config.yaml
num_hidden_layers: 11
hidden_size: 512
num_attention_heads: 4
num_key_value_heads: 1
head_dim: 128
intermediate_size: 1344
vocab_size: 44503
hidden_act: "swiglu"
norm: "rmsnorm"
norm_place: "pre"
norm_eps: 1e-05
positions: "rope"
rope_theta: 10000.0
rope_fraction: 0.75
qk_norm: true
attn_scale: 0.108
bias: "qkv"
tie_word_embeddings: true
parallel_block: false
init: "uniform"
init_std_qkv: 0.0251
init_std_o: 0.00535
init_std_up: 0.0251
init_std_down: 0.0033
optimizer: "muon"
learning_rate: 0.00922
lr_mult_o: 3.0
lr_mult_down: 2.0
beta1: 0.95
lr_head: 0.00636
warmup_steps: 0
schedule: "wsd"
decay_fraction: 0.569
decay_shape: "sqrt"
final_lr_fraction: 0.0
batch_tokens: 131072
max_seq_len: 1024
doc_mask: true
z_loss: 0.0001
train_tokens: 797200000
max_steps: 6083
dataset: "wikipedia_en"
MLP neurons of a small language model. Each row is named by its layer, matrix (gate and up: input weights) and neuron, and shows model dimensions 218-313. Each number is 128 + 32 x the weight over its row's rms, rounded and kept within 0 to 255. Numbers have three digits each. A neuron's up and down rows have the sign that makes its largest values positive.
A block is one neuron, or neurons of one layer that tend to fire together. Before each block is what it responds to, as a language model described it from the Wikipedia text at the highest values.

Responds to: The pipe just after a table row's first cell, usually a number or No./#/Year, as in "| 1. |", "| No. |"; also odd mis-/un- prefixes and line breaks.
L3.gate29:176106105066091149040096151122122194115077133135168120150133129091110087181124159121131107235132114149085141157135100120129153139143088200140141124094102123116102094121087174102110134099138128152093126150132088068132128172112167103086166107123123134085099167085123099125134125111164167119
L3.up29:218120084077147104139130059119143146094142159188183128146124130099132117110100113107081119145129128139140122133118125173170152089144086100117150155173111156097098163117114158105024057173128120142155049177118184082116144145151179080164136138183107124103132122155169113209142125167134182049
L3.gate82:142133087090187170075134190083106097163112136205113143150154137149131125199110171189176118138122168158169139100144158060073140117153099071169164121136147150056106098108143196134143133075162152125068149106119083140104156144141183118112126112057123108140138138184096037136167156137118131116
L3.up82:105141142115163122165114096110105080140114148168142152073118115210138114182142122107144170085129127089103114111231166126070159129100119141135051088157118169105121134138082125119109182094222168127139090121116158071114148122170064087106114106187161053114127163108206102169185157187175155134
L3.gate90:078141164151100133155077144152162100135126131113129098113165130145139130161160107140201163141160143217136190135156116090081118147100133123120139129090099072142126131127118118085156115179204164165154144144069108112187109099109171112134160149176199122109059138133121151117108104152123119114
L3.up90:118096127100154076101134175147173135123090145080098122092140104145051096147119138175099159208150143165126143078149123129080138124100122125112115107136124133119165118167155139117143128157129156137139165192097102136099116133126107128138174187179107138147140147117133147154053121146167155140
L3.gate125:089093093092108139138124135113097064123110124097134133081094180147172120181118110177166167132130154106188079092129120144114118105131175143129118071158137161161108131172068141149106094092115127198126127122150151119161122130181134171162130132118134138146099169093129180142096144102088216117
L3.up125:183129158142165147178094077159149127098093098152115112101163148142149154127173152155072099138065146069117178214164142112132162138142111109122069185125226082087170151107153057102123127091139184163098140177174097149125128150180090079123123132064147131147145128146053112172164093121092178152
L3.gate223:104128107100173106080132169108106163110043143148149135108061150102101093124093140174131163121109074134097125130084159122180093099094126057099065136135168140159134084156133149114103139154128119096104144137117118122164143106085132141103135135133077132156157126089086093167108143165126175164
L3.up223:093134165121121099133126137102121117096120144119150182119172124141064085113142115115147164104151113108167179148143134115121125120155098131106085129086095144141100131146142138097177121132108139103133185099096128132137132153082152139103196156172114177078114183086101118093120108121130121104
L3.gate339:128095078125164149099113154131168124062121105144095123114091137142100114167118124121110089158159184133122148103098158111175149095179147097147116127102050154111123119096173145118127137159143147130103135093148116156150059120125076122129158126059098191073161130200125186100162105154144125140
L3.up339:163137091133151150116166124128093148075154114143137116090108087118089168065127173114136133193088106119158227195126163082147150144129108119169106134116073130100052127195110160102119090187198097092160166111140139098121137089110137097151178182110145077109034090105102117147154103116154144148
L3.gate341:138152191100094134197165124137131130098144163128144162131133076134145076180107128134130114156098108141162204154144122120169150079195108195097119133093100138124168080141138093202074084112130164121141130130129118082134108155184090102129160123151098170088099177099160130174170185147154101111
L3.up341:114093147145105097119104089141149153139115117146103137154133070085136098118083187102100122128112139099108163111123128148091072157081080128125102129102142101162097117109135122116079109113131143115154140015056138058140164169096163116098203104137130089157113076100120125156125141170141160127
L3.gate572:092143119157185125164172145137154165163076183139130146120094138111156126144088148138182105122111107129139161118109255047051083088112130119117076069116149162162113116119125138132193125067103194115091106129102127134137131140102091125099135149133133093152143095157131150165102135102072193122
L3.up572:155159103089181129171101145114152139128148071098079136120118138145144109110099125127118091052088169119144169179164133117151040111043098082164187085141137111122115128079175146082169098121141140142114184148114138102139123144104162149158107134097107073064114084136170166122164150079113100107
L3.gate758:123104148167100126174071152082160122094109130151158183143134065125107051143070147152154094120125108215138127178149099122083082077138148123124095100143136110131139083136112114076118124106091137137096153180056131040140140088119119132101196114086162114165128133084091147101168122181092113183
L3.up758:201100210119122078080150172164085131147154151070181142101124100205161100098106106118179102163179087077072136126169143099146121138096089089116145050062175098162092148128157187118159124122175169138172083125103138175116080162135144100109162156134121119096109054148166063121137145139146149130
L3.gate961:184080162088183203125163103093175139123142198103173180172124069144067138183128230114185138142101054124145116160124147130086153200109121142167081141139120122160147121154146094115186146090164127141061130174092107078191153142127103130110131091135073146145160139206095127133098158178089180142
L3.up961:135108116173150130147121200171144125155117224102164128089190126111097147163128147152098071140130119095148128130127141155088086100074128112060115119181118119157103063114179095139125111095138106193135165042134112126115145127108093186190123172149069140097145082150185124091111107185134144166
L3.gate1207:118053079123065135180112178137161123151148117125109130191087155129069162153173095146131122184185131126101127103141178095154087148111163124130154178076082124157116125134153130095115109142107125143070101130164087097095049101180129091146110117064062060121098085157129144124173174124150143132
L3.up1207:155154117150171088125137123124109126152095158133162099167117134136105141168124169130104142096109163151093121118120109112092107154125122192108155167080106153142102149122149098128218141131134163101087121109070138138124174151112114127114217072097099069149082180119149139092089172148137107126
L3.gate1220:115149098145116161112098133086141130118148108136104140092127137086122144132168168101095119143087156118099163138053068140072144088088134125076029111177080196146113130151104153146124139229145119091126149114152150127110088087072085121156098185198137076192160157062119125175128136106123127137
L3.up1220:138127097121129096134129146088139131084118136141110129208147112079173151219104121138152119118176094148134096143133157150127120102107093126178129108167122131079074174125112107165101146226120139178150130109080106082088037154139158146127150117138086188114163096142162128113117130124113139138
L3.gate1264:149149127169096126112161142112131087176100163118108166102136105128097131120134095115110198196116061169166115117097184100129129127117155120103099161056129129192110098178055118142114114145137132074128130134123165148167148069125136091134149124076103096097103156104143105117150164098054155137
L3.up1264:109087134087179135128127186145129161086149182197163152072123159105123112132150107124142036157132102126178154134092170113114120127122127122126116137108107126135097067107151099072177158151068153114117182144116117166206126081126139168052109115126085123087118111177166112131095169091109165189
L3.gate1292:147121191140158154126166123125175087131153092100185125094156123151097128121171158085143089146141112141165166141152202128099115093165129146139092139138162115174124109150180093113157112134128162116104141151121062133112147153154101160139106148074138148076106078114147121188138146153178145134
L3.up1292:129109152159201176144105152146127182117155116131102130126159151088126117118132103150162157149139169100136104074139140151137137115108114048164167127186131131138119114098119166102086132088173099081090147117107037124143154143138151120198145118153071138155155163177109108090127133104142178142
L3.gate1310:108130087128084111099090137086114165134108151136139141148167131111069124132085167142154097143179129135158111117158147142120172116122143153149105115110131177166128133176102077125101100134118136084116129124131124085167105131129157113133205154112118113084106129150141108116100128158155138169
L3.up1310:122110132106166068140150073162160101085058116183068104140117136097106114118103126123156068159071167104093088127168078157161149149134134096119153145187102104091133150165138060200104122160151119113136108085137135171086094155123207100166166096183146118127175136131102082097173061163166104109
L3.gate1325:111148148083145100180133086128125091069164116122122122169131127152130129116091125181146167168157162134149101124124196163108158093116055089142117171092078102107094128083111157102155197178124108154098121169108127112215142149169108127154134136169161116097137104141129137096127119113118196075
L3.up1325:197172068106115118127121140141160143176115173124137148124131075142115099080111157174120153091150181112155183129093189176095155123130106154134134178157148128155133132111103080090166144184096104159078192128123138144127093175159042144095089124132163141139084108120143167141095132159090128177

Responds to: Column-header words and pipes in the first row of wiki tables, plus infobox and section headings such as Title, No., Details, Organisation.
L8.gate417:108121101086110085139091086133104127127094119103137083171060159157127085168167191205197111108215105123066158113111126141155159167192088091106114092134074141163122145105091141170102150114092081175108206150195125127150139138156125134119134157086118078104180128124136180078148181154117130109
L8.up417:107130078162103090167122133170126114084116089199163115101139133183155192135124167174142111112116132165161155118137158060121131102172115153161141182152165101113185169195136087097134121202163138166138142099134103112153136072108118126092176120131148167117152076101089119141118120157119117136
L8.gate855:173154094185120177141195163153184130167100150196149135165077150115141104128143184040119133154125133130105093085123101157103128172042102192128149114151123193087103144111126162120117123154117109129110180183153143119135099118133138183036090106177164144179138142121082122114126096183073101085
L8.up855:090133097130084153167084152182136099125108098135161114142116131179098101080183108118148084126147153163177133156119182089201177167167097174142163187148089109141131112131137106147151072115138100056167122153119166165117163155123175105116121159144126118147118101170194061202137136094071117173
L8.gate891:121134143125103118135104116112105145170123109171187156091107105132159130087114104129144168164126119173108071165133102125193128123150113101150152148179073116066136130162081119163109068115088127136182148113098150146145170097102146137088170122110084119162141085138108116119108131186098113129
L8.up891:111122122106085071171069107122125035098077050159087099171081094145111108135120125079130060115127099156138136068147134130107139118187116123168099197106126122077187133150092193116150138093066181133086118124159192145090105122074119104098120086142151181117112159119057104107126097065088133089
L8.gate1302:159096125115071085072114142148112110100127121172106113121119086116139123107165145193083143090142157138101145102102163123142163143197176197026135159128105179161119138114173123121152190123152161204127158094143122148117125136114149120089126202067166120054155166125130107152145130090068131152
L8.up1302:136238094146048141081127137065127102119147130156129100127137122119109105168162074178110124135115050125143113149136152118101066073107085146163100180118127102144112128092119114073118117107120095162184138195161101088097191129168129097101132134146096125112171108095110121106141100181166098151

Responds to: Closing = / == / === marks ending wiki article titles and section headings, plus markdown table separator rows, e.g. "= Casino, New South Wales =", "===Synthesis===".
L8.gate172:108111121125117123129174100139145125122102115101175134107227155104082119118149171081122109118078145128098107167091140097150134091179060105154090169120115123140134149142144192188174126089116115078130160133163095074125179100136150126131140115094150122138197088221094177194157112111081145182
L8.up172:156194211146158145164128097106161138194058085091151141125109081126107114098169144151141112135121171070075096112150111083140172155108103107093163144070120118144117096150192094142189056108112124171102159145113152164170128169101199118080114149111067197144155124091120187159077110121082102067
L8.gate787:152188114147101184089139118135131153168101124159124150098158108159153070118134150124181148141073137141139107170101124081136146143111081106177162149054129146120052162131117153169123130140154201130093139089091109112124075093079154113099218116116078077168131115133164124209161131142129108136
L8.up787:151158074114155133136135150073136111090088128168127135179152143138202141120122162149084148176112132065133153104088195103154092115063131122144138109128096113150118191122118149091143140158012135080072140121103163117128114119103123103141185107189129127080058134194147145068146125074098108120
L8.gate809:114181160130118087119134183127139092157133098128114060146152096182100110084218149113110055089149155150123153090157141134104151135113147146143126139116102141174127108140146097158152132134112131131122189047054083123088144160138130167079128107134142100096192149142126084133131088131144102136
L8.up809:140116100166095136133101134144158112087177129135128141172226142105112144129146152204133104124171198149164087078129062160077138095154068123118154149137044122157105112120140156118134095113118099144111175138090171143061187173200159161097166113129171161121191125107103128144168098108151125101
L8.gate1079:088142130169089109131115103165144140198133214119174141194112113145070123113118145150081163112131160185151118165139142151124135103064115169086127107091090100095049127139172122149148115119080114178110119126131144172119129133163142158079166147157128204139173117143154131114102146133158108138
L8.up1079:138129130130083086119113132154096057156116146143137135103086162114114148161127146146143164132133157102150148095109195131124163112113127145161147162080047084187139110132188129116118127141080140133134163131145082157037116128140144110120128117091112131149123121074119158111173125108072112173

Responds to: Tokens of the first section heading after an article's lead, such as ==Life==, Early life, ==History==, ==Background==, plus the line break that follows; weaker on "of" after "group" or "collection".
L3.gate68:186182148091136090127165201114065136097155116093116065167068180183194119137123109146160104142121131116109134136134185182131120133131145119086172071127064166195083197135094107159110161131181100119123154135185072072172113075081113158148122139093087094078105183162111168142137148135142094092
L3.up68:154160120136148129143147100084142180115112153157124154051130116139184125101130133148124156115127156129177095133126100116121112121087185123098134126174113111137095117071147116047160123115124117073114100123201065091168172135129139094129132104149108151129161116087083141180115142151147173121
L3.gate122:122129116137136165112117176091171162099105116116079114113102085151053062146125128139123217117092170156109159142143142127196112148169121140080060092164173099101117144188131116138113095148117099071142103106157131089118146084084143097116132114108117086124143121104160097092144089157132209140
L3.up122:073123166115108082153090164123094124076156149115103113167110082149109124157101064140103097058150092057134045171140150177131116089170175143186153042126110120146122084146126176093126117117164160144090098139175136087127130169146121097150091150091124099118190104152126142098111095181131105133
L3.gate226:140151114107158123073163127125147130159112108116134148091078105127120093148103208122123122163051173154076151086067167122155195165075175156066141132122153168117141145136115149103160119193088073096075119165149148132125114142046180158127118074092128139126088087140138156152100111185080120156
L3.up226:085152150129101147156152155128118115172056168175121103162142135107157085167157128142094152125141033117130105092164129148124072154141113123124029166085124108206151100115154093095132096128155156147105100176152130100158106129083138139143104082112138121123151156108140100107142180120119147094
L3.gate249:137137157138129160170130079132124192101148185139134104148081113143145132129118154111074139139107175058136130138140064120074105125130175084127122121167092088124082101179091148148161123036147108119122168151115092123158141057117119121068093080144134064116058104073140109130147129082145139094
L3.up249:082142129137125153137144115112189078145157114119142153114207143219132233163117141135106142091137175139192151140139106146143163104089123138098117135113103105168191090105143081137126121159111150148173066216111171140094170129181123132160094068139106181121109126132144175117068137152180096082
L3.gate267:093161108115188087106158099174125167120110114143137164088156137169096182104134113144112196089098143145137134073121103144122089174092118117122136115115122090220190085099173145152128144132091122162132155154166171133144116117123079090129135133119116063067119185121127159104119086109114121121
L3.up267:079099161165161118109106145134135173112107173089121119139115069122103109098198098122092134116167099131088100119137124105105085127096146145208086102136137086128179149125149177100097124196115118154185160140128108126180088130106101109120137101153134085103135127092117179129145095127070154069
L3.gate348:132134134081093163113123147130136106102146154169172146112113161242099103194086139077113140158104109100118118156068100111095121164091163125131156190173132204142129100128151125137177094083122081126106168121117111086139122173134090116168152170125063123056119113108106128155151182124137105102
L3.up348:139131164128121144119177121139134164145086131130133130134155153140112119155221108122112107165089113088117069118076149147099145169103132185103112175122194129115097128114106156115144120109186061139086227129101158129129111108145153068087105083133105160122172136052127120162105151132108183091
L3.gate528:104079158062078149099110089088129088127104131090115173107187092160142145100085153111152101138091130105131140154107143124152163142132209166075127159137126103162129201092106208149147100132108101136087171121160133123154084098153144105079156149145149113072147050106136135210152084105101137131
L3.up528:196217155114124134103108142143118116149143098132135180210133115136106133145155154160101099093127130110089159110160093126187071117171090145135148187083149168114074129137108088140115104124193114169090162055110166122096153089146158107106122134132107134096115088108161188143089156177164145167
L3.gate706:142088137126187119053086152162119110076158114122146154105212103051124098115134122080091082109136117151130090131173113139123092113093145141148180135124160138180129148100117088058107097100177145201125113126175170101092119144134085152111155075154139129092099108140116115153130086136102080184
L3.up706:124173104197141148089153096120121143159124122106136096069142119130070161095110144141117155131119141159155135146200145118118145103129089131119173145195163206074147145115136098139064128136134083147152079176119103142146055110137132191163103129119080094164131123104130141115110149161098140126
L3.gate711:103144121115114104137129102078173157122075154145173098060124131187160099089168088113109096125131106082141125160125134116173128132127136118142123149111126103085139162129188056136081159141174143095152147128171134140126172125069185128089113187155105141122116158089108125128133177175096161123
L3.up711:070070121138111147140115165160118079102165128158134170122095166185152179153194144155065128124169097102089138107205161128147189134096127125121132142134108122136176135111066121143166091117152122113148175150158179176165119096124104095162113122101096182133183155073143142149129067156119113099
L3.gate785:198093139152106143107138175107132136096148141105144180138086082149160189135178091143205157144171162126170140138115113125209147145142146062073109138121113188195098173099104132089134141054153143108071149150146138133115120209136123105139125083091089165134193123123101086104087075127127140171
L3.up785:174075191162095124115133125154114138143124134144110122103051131128100111111178074101145133147120168119109150120078101128177133183132089117114152118138116150119118139121130086115114144145127123134119176084195133136109123133096101119116131122118166120129113150103135172078151083130132169228
L3.gate801:048086086115111071120119156101159098134109085119092094113083122195095179109140126115098132126141128137149138118167115136066109043132161175153153138107117146152140128083164156094093129088114156121128145132098098141143146093139165165150119110131154131151097107163077105109088146138177142194
L3.up801:128098117196101121135106112162144159063121117088100128166103206096131111178082146115052142082147161151125124134122110180119187110098133164161108077066137190157124164178088160099172140128174120156098149063105087135116204052067193089077174187115133101084155105111059108142173110163121119174
L3.gate828:111107176114127134099128075122161146151104119078086157104133125178118136150103109075113118120174117096131140150078116125180138118097124156114068118155151110108109122108137094108131073109176115171076142152116110169121102136122189169130110090116098156146152068047113111098152083130128147149
L3.up828:177110176135124150136138217154148121185147110148146114140157124069153198048123130104078117113139173109132127107088090105126138121173155144140096109101090109116111102085164091185137158113154129109118161133082179103136179075098113160122137102156123088114126166090103096130108156151069148160
L3.gate980:150136096088157181089079102126179139109112209115080111124139161141191152142176149125124129103127105141137129111111108191176137151134153092106133174046094165146124137156131123103141150084120161124158109102091169096047152149077082108129131141068154186125105112123126130122107121134095112121
L3.up980:074133125122066148072125093158172206127113141172182139067163139104118146127093091152122113122121105174115113150146080114141141161137123235143206156085173095124150119130173128152126129121180166094097123108119142101170144123114194098109209111185155108161186075126145130168157134139105148118
L3.gate1135:171146118130156143120151144146167176156095107128085148117061141140110123133103112139112080137053109094092150109162113109138144182128113166177147139140137131139132137097121106114137069069130083132108120084169099132107122084109158118142213136148160074110170074155110155133146106114241133097
L3.up1135:204159110174136127104112192088105116118117112150094226131155116110166119171153103123079152138108063139089162113111159151125147151166049121106123143076114093124130158152131072143156092129097111154185139124144088132068135073110155129144130113162136115101194088152126086108137127151212136090
L3.gate1248:132093113149099149122095143159110129103089094140091168097145091203102066158150142148169169138106164140130090141160108212159155152101120102090148119176145140135163158182103108184193109095116183102190123110107085105159158181159106182154167086134091127187152119159090071204121175183119169115
L3.up1248:153128097105127079114112145152105163102120174113125132157168120147095122079186191049085139138171098210157139156157111142109112135121151120147144127151163142126194106156127102128093161125105166098088104149197146197111130135163126121154136092141128145084166116115083171125143128154079152160
L3.gate1289:114148141108099104089115136123087181185156156155119103120160088138155133109157113082131083129114114148156076153119153123132157176111114109107127172092090158188166119142109179134106115218147066082157137172240207145180134125108101048095063130085159099047123122189146140119158128110081101107
L3.up1289:170126130110166131139145120116109144174217151131156130160095122144160089135125085108138104134145142166109146151125120118171119104101096106121143133171114168101169108185123156079131160103096151124185050145126080078132143106091126137128076100132111191081157177107139135178120137162169158112

Responds to: Tokens of wiki section headings between == marks, such as History, Geography, Biology, Early life, Reception, plus a few table cells and list entries.
L5.gate666:094108102087113157103150113160124124138135167083126189201088126128063149126158093131146088094123171154146110152151152154186119126097122157149094134128180159183124119136172114129148229154083101127162113085124145119157155068101134166190083092093147109089150100144164102096170158133208147110
L5.up666:109118094076070097118180126153089197119063078077149161157165118159130149141165162145163181065230184060118109139113112154164130119130187162136132119150105181172087060140158140093133154132103078159104077124178124117099130107111119158139116183054102139188123142064126124163162108103170111052

Responds to: Years, especially recent ones like 2026 or 2024, at the start of table rows or after "In"/"the", plus the closing = of article-title headings.
L3.gate126:132131172125157154116123074101135103092097122050145118073169162136118128163132120186116152142133111108069123104098092096128165113159132107135135163110143137184098105138152132085097132144092175073128159157112089114174117103184172147129111115172105187162136164129111095064086170125155119097
L3.up126:110128148131078107085091165112135143129100151101126102100204116175055100150072143179139155119076096150148165090104156098135118148131083160099127141171193123117139130092150140123106108118126136094120120123129138211187152132121117103161120120149131112123071188137077124103190131116168144106
L3.gate134:106127141167113105117122139076121103086101127148114107085089166126178219111112171154148120101134124145188093116148112135185078079113096106118081130094106123130159133117125134110108108149112162133103171134110087146116111148177104122147202198140111102113104174091144095171128190062139042113
L3.up134:120092103176105122164120149090146094135124127094149143142123128119132123128120172169105144145200144106121136102112140134114123060074125106138078076118121190136136103114139162135176125138114158109104131168096196119172174121118141097120180107124079137102142131068178110128164155136153123131
L3.gate181:141150123166126098087158097100143089066089131154100084105130189168130084091128130142121123143076067168138146164122091124120130154108109046142127133116163218119178086139171128138171125096165106104102175213052079153151162108151144204136114156179117108220116106119158053140106157158117147180
L3.up181:062130110187148143107126133099114090061077144172121127049117167118122145118176106139114145112095137183142113150144107108107125109163142091082144146115151129123195113088192123098100134100133138138054157143115122144182137091122161154138133118157144167110110119156134130140054116109137155108
L3.gate304:134155113099153137120160068184177082132173078167100133102095118126124138097111068086088122160174082124124106170136085162135132143065121125137150132091087140137152134122092103075151160135146148092103165136095087173113131109125188169123095100113128118128164152082150099093123103054121094126
L3.up304:122105131146158120158169097153182107095154145113118159106174152090062160173127104211135086141154137100113149169138104120179144123138151154165132105180090136142104151157145109105156104170088114114096133075152118099150128123119090117131101097088136077131053148121137109115100113119132056074
L3.gate377:104119158097170109113143083161111185129149140159110121142150167146129100067148142114059129065152137137128151123148250143149108102162105151163187145113087163156091201177180112138146155125126139089175128089094094132132079132113194052140075130174131097149144114106126118086100105179126071128
L3.up377:092173161094165099136119105091129106087108123114162103142110125087126123099096124129090195190144136156190127110052157147150089110221124168127161115133092183119139167092140116118196066093102185095118130115173083112173172122116137068143164164140115111122074175031069125111130151092121087122
L3.gate733:098096122134078125115116086080106122170087120115127119118133120143098149120159103193113196138138129130157144111092156153114083144112129171135143111072065166155176150075105162094162144150174153182172145114099155126108124105049151105170143069149090163115177158157134043110091145180119129121
L3.up733:129155108087125065138044154171147135113126122141103130063053140100149143137095103142164117156150155170103211117167176145146105173129172122154103123106077149146082159118132114074076139150174166124143087113103125135129070095116176106152084117070123115167078117107114059109133131137124145162
L3.gate779:145116149146158162160141044155078181161112112193168128038111161094097159130153127146126119128121178101058117125131148145080163093137074156110125117131095125162160085134065127070070143093159136117122133131146078184156117122121124119155110147168096111109153150091108087135124133081101134111
L3.up779:142095115119095183132131191163095177070088164145068121102116142129190146090173091071060126127149131080083113115117146123174127171132103061161167123113093075117085117109138097184135131143103125146176142079165138147148073126121097125146181171178105123135087143157111106092178168174147118142
L3.gate826:142073204150119148096141125131168113094128145113126172102097145119122123124142176141067089123123123160109129153127118188121122112113109113111185159116134116116114129174177149082141093080117152082110095131184106111158165155130084144138119111128129121139134096094136085162141157101135166070
L3.up826:144183119160128181172100118135104146143131101094170128110118149085111098117114101118102090092163130138138137137178101136115135120102119085123113173137140100119137118111157125137073046121175134127132130097143066113143168098106092155162118127139117114090127186156119165070124107140111074153
L3.gate832:089117162112100147122116113156057135079129090072143161100143109161207095162150109090170156134136123112165150095166093159052119116184111090182111134070111136058152115096119182143156118149119137119134146153143156152162063148116114118122124166131115143176033123125076111117130132064129114108
L3.up832:180126157141172084110094112107112107133146136150067148203131101168116169111100149064184172162138080115087101088098093152137106099129081163144174142136167179143130114062115170100104151175111140173152145145111127120065090117091130099157132087121039160126149110099183221060157118141108138121
L3.gate842:080125139121111138102155112143126132111128151135122138085142144096095114068176098074168169181123118097145121110185097119123088135129106132064163135095100135137159178161145105055146119053147169128151212107129112114112098182062169105163109074150123143132128120116125106120168138090161136066
L3.up842:152158113155080118058119141132151157182149121107087122115138131163099173099197147096139157151113147072189203106143149161140098142135048104150142204132093140135181139148117117125132127077176126111145194080156126114169106112104108123167151127126097095167072161130119131119112137105181107078
L3.gate951:168202136094150131117126117099118091110086088151162185143080141123101138108152094081129096155111201083098110115110136157115081169134164202186115173167160124110100140147128160169111180123139083171219136165104130119145173116143126151208100148112130135158113144147128121147155122111134140120
L3.up951:133148136114141134128155098078096112110067132132132125106145127083173095115155121069101177107115180104081111142151160172121120167149160166156137076134097133107172136137136215115128176153133082110131068124093136152156138097135147133127144104114159166061089115135061195106170201139095153152
L3.gate973:073099136157169087139156092140159046130115115129105105114164135035100131111133129161072152106096145171162036142116050128041115086116146147125112255129082087138059094085150183099082153135110161151140152111093112135123096135099106128127200160137129064058131069205189137082095103164133151112
L3.up973:131072143158132113104143125175119068141186152159170116149146160094104136130102132152128217108115142091114116132076070083076080084117176103116159155101081167182111133169174207141098109101122094127162111071084101118148090165090088219163141215107134091100158113176179113095148128137165138187
L3.gate1144:112142097125136098093088112104137120063113144103137166122127149120061164119187189129179142156149120093150101122163125069127110175172112115140144112085090148170112141216118104109094133070099141158128161044159119088101186132181134087132135144105138087151163117106081186168105111099107129109
L3.up1144:199147140098189121097067120147138123095145160117165136089063207136082182082065146115075117118162109063179083141136097151085092115155069134109134119112085171201128179149197196168113166088158180095102154124120130100116155121185080123073112108089138162120116136128117187143115039123150103134
L3.gate1166:165080109140127108080119184128142157134157081154070090107113112129127112151127075139088072117083149150113140138130187158209086137174122115126128223111133134090107109113147103147094090089140125116177133143108094115123125201114142061127228096153096094178099123066128142168141183172122122125
L3.up1166:128153104139146141064125132169099163142170116109091104091099116070097198114156120137065161144088160112102102120135143171177135184150073096177105144124089099074095139170110053168169130080160139151158099169137059073134139132103083110161160171129114109105098079107192141124175122153148148136
L3.gate1273:144167127094198084096164100128134122126094068130134143139190183207091204153184147114122128145131150154123128107148104161150096118109142123083081123082148114137197178138184146070123062149145098142116143127128118130147068107123099123148150056113147109146115166087103162132094132091148106033
L3.up1273:068155082160145077121136130095080105107121082190085186138080135131111112102125104114090179192145113138113103117207096131088100124130091078067097158125116113106217161105146140067124097085074159154138096059114151143097084076145103103158170090088143100089122179148118111075090121086107083125
L3.gate1332:107127119121134150135121067081152106079198136130119089081117118133100100142090125122079107185157149197152121120120143111114169124112151113182177160117115110128162077149151138057143126156096123102107160127179133109116179179150152166107109117094132091175168190106151112118125166119172125120
L3.up1332:130139137134113094079139099061113177106111096086178108097165117097119099165103115208150098178138130133120131152160163090104145100104110169119114178124161109159108113124125116090087166142154124162084142157101112149114081139163131160149111093113160113171104188052174162163175163136124159152